Weights of a small transformer language model.
Size: 12 layers, MLP 768 tanh GELU, 5.9M parameters.
Architecture: LayerNorm before each block, biases.
Training: a variant of Muon for these matrices, 235M tokens, 7774 steps.
MLP neurons of a small language model. Each row is named by its layer, matrix (up: input weights) and neuron, and shows model dimensions 32-127. Each number is 128 + 24 x the weight over its row's rms, rounded and kept within 0 to 255. Numbers have three digits each.
After each neuron's rows, "fires on" lists the tokens most often at its 100 highest values on Wikipedia text that the model never trained on.

L8.up405:113165090109152077124128088120143133132085099144099106134119191096139121190151113112123124110149105151144129150149146157143172118121103121147176110096134113171145126131166124106107137089121101124095140123126140136131143096139150153085134146132116105119110145133100070149128116122106133128
fires on: " N", " D", " G", " En", "g"

L8.up401:175179146126146124081134097134078169113168112161113165132141118088136112148106131157138148146138204152132114145131104103154175122126136157126115108151136109138114085149100148132168127161106127132155107111135121128143143140159117083155108081095117138139133144175171175110123092095065171169
fires on: " comp", " form", " imp", "ec", "gr", " released"

L3.up174:126113161147162134094137144149119113200152095124141143119143159077116133143113106144132129117131140133139123136155111098133150093156151082118103113162136100144091139137159131168115106124109110123137088103072152153132116133116109081102125074104124141107134155104096114127100148193090073114
fires on: "om", "am", "ham", " death"

L2.up603:112129096142101122117129128131133126153136165107184128139104132123141134192129115134125086110113128130129114129115128142121105135151144134125142131126137121137086148149071112082143134152102167100172168126082104150133134133058141130077119129101114096141136120127154101094139142112119119122
fires on: "il", "z", "w", " of", " William"

L8.up538:117127145145117119116069182132049113126162113144119144102124136098139088108135141129121149093120137123168120113122073086154153126134129136144131119147136111080140146122126132094124161129128132109108108100166082125140123137053129114120096146176108145173138091181156115143148124116120180117
fires on: " he", ":", "p"

L8.up8:168149114167124094100091087131172103161122135144101139108087104115129113104162141121154124091133129136157121117150156145118111144094155047104080121134126135146159111124114110112131125163089178109128126121120142131192050144102122165155148119161098125148145078123120146117142153163134121129
fires on: " Team", "and", ".", "ory", "at", "k"

L2.up121:113134110119127172098114121114128158093134079097159112119135125099167130105119119089143143122113069176145118118131136150139121139097140116118163106106132145104075144125122138143120177104149128111148099138124125148114127161127060164077095119100153096083139123112158129162122144132168139122
fires on: " I", "ary", "in", "er", " This", "et"

L6.up43:182109134150142160137117131096132083090138109165133136113138162113163133107145123145144119107154178119142130096140134151137088125120096128169105137136129118125116102101092159149083110148147147121160130126154134115085103178105108111094131082137104139109181173170148100160094147146119177152
fires on: " |", " p", " \"", "\"", " me", " m"

L8.up474:119130114111132147123144119131122122095137145135102140120113112114169140121076111133177092121143144143091148125144137114116120160127132122125166175127113189132148089144091126110099148138172124112072091144135089140155147111151151105156110090092164132130179136134160147086143078127128137103
fires on: ",", " of", "A", " feat", " for"

L3.up705:078141124111120184156120114143149111145129158126160122145147131090111144148098138128105149140123131132184128140076136135115102143154143096146124099140143154128105137152123117125118135149119154125146046114134137110135136145130135117099121084099124122112077124153128151180124148109136148124
fires on: "er", "ver", "ist", " of", "en", "t"

L8.up377:139113105141083117146121139168095101143134146115119118136137128106141093157132175113150096132108134126129108111166134126160200169105121145114101095153090127083119121100111132097131104124131120097089047114124155111160107112096111141113132156157132150115152123135062144136137122127122125146
fires on: " p", "ed", "f", "g", "0", "orm"

L2.up30:126127114105090090126136108178135107122140121096160140114152091145126115121120112168117128140107158138138149092116099110100084130137104124141160135171152108106155121089110097123112116148129119191126132110104135181162133169086132090101123102125146140128114126150123097182078144119126096118
fires on: ";", " until", " when", " where", ");", ")."

L8.up48:132185174142138129090120117142117144174142133128174129123128123139135094106119109170109124133128102142113105164136092148112110119110106156137169214102116111102169090146092092160136137128104163119120156103140154146090073091127102092150161102116155131099129143109122128130100129136138098126
fires on: "oci", " and", " or", "ur", "up", " to"

L4.up98:142076154114135126159110125113142113122085119124142134128139118104150119087092071146127124129116171126163143114140128139130098097130129109133085129118131112127088130164142158138139123095118138120200130100112113174132114127120149145144184110134126133100117101139159100166091145170163125154
fires on: "\n", "|---|---|---|---", " ass", "ite", "ide"

L2.up716:125112139118115120108147136119148072128116098113134125112131143120153095136117128132137125126127150095084109110124119076164181133141105126105133160130170142155097185140139092085132135135141151150098135116128101130118118120158108113123167095149106130084119143126096128133175140161138084119
fires on: ";", "en", "er", "ed", "an"

L8.up277:122132108153171134155161106150118145103122132133145160093138165100153091146138118157093142153124128133123147111133129125102139193122135168164126136119101132130104065139096119102130121106106104133113138119153041119139141124131112089094100091114119136110124099156173121148150127053133199140
fires on: " t", " imp", "act", " not", "\"", " comp"

L8.up757:154132134138150156132144139119065183107179158164138124165121133143111116160141145115111126134109134115175140143150108111136121105140139112115162104173117109122118136119102107143102143107139118121105110137189100113128144139118096142112153137092146133123113097119137141151101132113112159097
fires on: " the", ":", " p", " el", "ro"

L4.up334:093095111094099131122118134128084184153166135144101107127093126113114109132131124134101150147134113141154106137107132105158086100140120128166135118101101103088160152148179140112115138142122148128122141125113135152116131134095073126138135138145148114130137123127161148099083135104064143102
fires on: ",", " of", "uman", " /", "ient"

L3.up552:154098154155131118080110130146110133144134166146135119130142171149137129133152155144130151138075117148127153059094149099177124098124157125139117127080147127112095135145103112113149130104116121134139134110123148103115177137129118132142115161144097096089069142114139126123116120110153071108
fires on: " st", "adem", " sp", " ro", " sk"

L2.up222:122130125099128112181101129119133098158149090075130113145129127123083138085117122113114120111175157154134082126115113129098114153135144131119122144155114136123057154161114112138146143096114124149128149098123142110128127111116165131135151123161164118150128100126112123085090128156132152171
fires on: " of", "ial", "ed", "s", "ated", "ative"

L3.up166:169149108125120138128098101122110144103135155135130147094140107125132127085145194126099068149131109141130181142156136125132070130104109103115156126149117118099147094117137110160071132133090119137097135130177151114135136136074092180186102143129095159133130136126111109160144087097121129121
fires on: "ur", "om", "id", "side", " under"

L4.up346:129149135103124142078120145092101097102127108092138163149114127156120126161115150169161146153155134154165119132143173095112115149104134102108108092107161098088141136110152120100101139135167157149143124145132129143176146129136137126110134124106164110161138116124080091113117137095127123100
fires on: ",", ")"

L8.up108:097127129137111122110132131095080094163139115112107138071161132137135096140118131126158137136137110157116143108089129123177133106136111079177114102123125113108158139159137116156124138086172135109118136108142106074103144155163118130122112132141107142139151118159111122142153119122109112119
fires on: " al", ":", " a", " kn", "le", "-"

L3.up306:100149091124136152121135117152133135160169123112063106123105118074131172122079105124103119120114123161129095118134128133136094115179154150158129143090110139156117129135098105128121147125122135157155136147113157136133142125139093131174138155137091152123124148171159115180144105133093123120
fires on: " of", "t", " /", " t", "ig"

L4.up34:117128097112128129109141097155082129138149124127167134148117175186100118118120171121131083097123122130174149138108142129114150102107153083130104159142116135157129133128148148158086124088119107157096162125121133096188134173174137148141158131142165129115122115154137146118113139153122120124
fires on: " de", " a", "n", "a", "en", "ak"

L2.up174:126101159071105148109124128097132137125103188121097143171124161092107124128121125082095129128150121140125141113066114151174159064133055115128142106117142151126120121065116134165105102119104110153112133144137149097131104109116131106159116130113135056150133100136137167125084140148107141117
fires on: "p", "row", "ap", "igh", "b", "ij"

L6.up285:170146127104146103098150154129128110138094166105143141105128101114125098108106140144173103126087180092128142104096114128179125117144130160159139120185174135095126176148128132104102126138123073126140118123086124147130127134120114072140118138086081160117132133127151154145150117132111131143
fires on: " p", " s", " United", "ut", "sp", ":"

L2.up721:143139147150095118153152106192103143164122121106117168135132113165138159119108120132180118130107154127118163125135102114115111133111132113076132097125103104150123105123126144085100142161141161139080118163133140119134151145119133125131118091141134131116112117149121148202122109153109117080
fires on: " were", ";", "er", ");", "il"

L4.up196:141108114127147151082081120162176129088090103134175119156150124111152113118131127147147090133093110124142124126094146119109107114107143118154102127128140116111136128136121155168151174113159120100189182178130108167161127161134099133127142077162126144101138132106109127131125116129108159106
fires on: "ur", " (", "|---|---|---|---", "\n", "iv"

L6.up675:122129143083074137108144130101117143092145147110120137168134147116119093094155159102169123149127153132100113095149103125122102111115132169136140125135153113133135169147140111134106110107135116154135122120090088157082116153114143131127141120122081113156164102146130099118091094120136113132
fires on: " p", "p", "ib"

L2.up239:131072111096120129056127109136139121140189137111120090167114124130166097123127165143101170171103103088119133110144146121152179134164134093157155148131126115197132154138117160138108131108106099145129170127111128107119133180133130094087112129122120163075157145121114160082120111155138113121
fires on: "d", "m", " of", "s", ".", "v"

L6.up224:148126149133090098090138143172139128112147141153146100123105120137146145129095111110150126117108172137121135117114111054157116127164126108153091129139127122114116151122111139131112168123149121143075094156104127121135079076173135140166151104135119142102113148140128078115185133170151121132
fires on: "er", "ing", " that", "ed", "arn"

L3.up254:131115138152155084137137108128114140163154108082140150122151082143086105133128120123108134135149139111158156141127133164081106133108111101106144127126170095132071162128119141124092112106098114150117185135134115144068133142134124157124112142132125080106139099151165144122127125146112105108
fires on: " of", "r", "s", "arm"

L4.up327:165077108098116093124143122153097119103194137109098158137123167108145109129123171103135132138135114136163135132130149114124113123121119154115124098158154133149144097094138132125107149163120174120129116149104094137144121125096141105149135119103099170126114111156140130105102094115100161097
fires on: " p", " per", " P", "per", " its"

L8.up391:141113086101107144154089137083096145107126134152137136097114180138116116150137127119119155134119115121137147139126108090117142143053149150122158120114113124156116099120122147116139135139145124120104163149094121104164209102162103174140160121104075131102089154139104112108146130133153164127
fires on: " g", " were", " based", " and", "ure", " was"

L8.up239:134127143115154128078107122142155171119156161126107200118083089112154112103147132174094149130140136147139128141100102099132099121085155115191133132127129122082152115122134090115128180129155114127143126118103146119152182098152123140166136110083097157119131138133104152102097126144107091129
fires on: " D", "D", " M", "am", " L"

L4.up696:154129129127145128158129132142107110138168111111122071162063138097096163102117135126109126130146114113137109174147121125138112105131152103120124100119122194147152125158132133100124125125126175125146168113132134109110145115083100141157159118083148098132169112155132143126111144164116149083
fires on: ".", ":", "pisode", " /", "age", " of"

L6.up584:131146134142140145137151125136111127103097128099124106115088154124124122111133145138156151122135148133142129098104127117164105155101105154145132119155149134143131117120099149103114141131109095129119157093177171108131144207131134106144121106115114088128158172146126092127116155144105126167
fires on: " ", "2", " m", " \"", "m", "re"

L8.up455:156137131112126141152130139171103083116122144128102180122123129146167159121094158154145118157139126147120137133130107149116070158131135170113118129115130102130137141098133153128119154124142122154126168148144079127155119145158108170079107076109155141115103110190116128093096144129108138119
fires on: ",", "),"

L4.up699:121150141100109128120154123177180119119112138111099080090119120138145122111120115113134108141121179136090089103158108130147111116123144135150108148133102162083147129153112127163114159144132173114151118101138110139104121160116168152128131109109146097132141111125129126130104057132127140150
fires on: ",", "ile"

L2.up196:089103121128116177140150141122107164140129200127118094119129147114089118141122148162097148156100155142131110134118106127110110084152107152132151090115163099125108153152099129102127160155112144149137132137167129142114142127179110126096092096109167139172081113103110085096160161135131097124
fires on: "en", "ach", "orn", "er"

L8.up671:125127158112129122107122120106095141126161167141148116111096118086100152125141112092138116133168121127108157107176124132168112155099150160142104135124110116132150133147148112166075113136132096157119127118155112175137129122110132128134136207096062112132169148158149111121153113107106112112
fires on: " s", " t", " w", " th", " kn", " p"

L2.up608:173119121130102102102169111108125079130180159140093128141108111127143141136142119136094132175164092175151103126141130134159142124146122156149158151110112113138077120114139152115129124163109099094087156141123119101099155122101154093149167133146129116082105115091084143150111122172156116178
fires on: ".", "ig", "ud", "v", " 197"

L6.up193:157114127164113154130112122189163133137110124142173149139090135084150111128143111154118129183150144136114129157121131154119122135131144125158184121142147099097160152147136125152099135090077080086111145101118142073143123137107127119138156134126128118154095130124137161102162141139117108132
fires on: " |", "ang", "ord", ":", " count"

L4.up22:117148147147105136114130146108177174119144097123137135128146095091097132090111141122119101154121128128133142132129140124116119123090111108129145105130142149132103116134137127134126140100115127169112110141171114136134118115132141104128132111118111109128100046101097178137105110129154142126
fires on: " later", "a", "and", " /", "self", "elf"

L8.up138:189137143154096130100127134134113124142093124136121079113139152104106138158148142147124154096142149133136121131145164067136135136087149124167142148122131127130162098137147112106155090122128132078079160126131155133117183101184109135094122084114144121106099136126152123162149145105105123125
fires on: " and", "ed", " film", " music", "s", " was"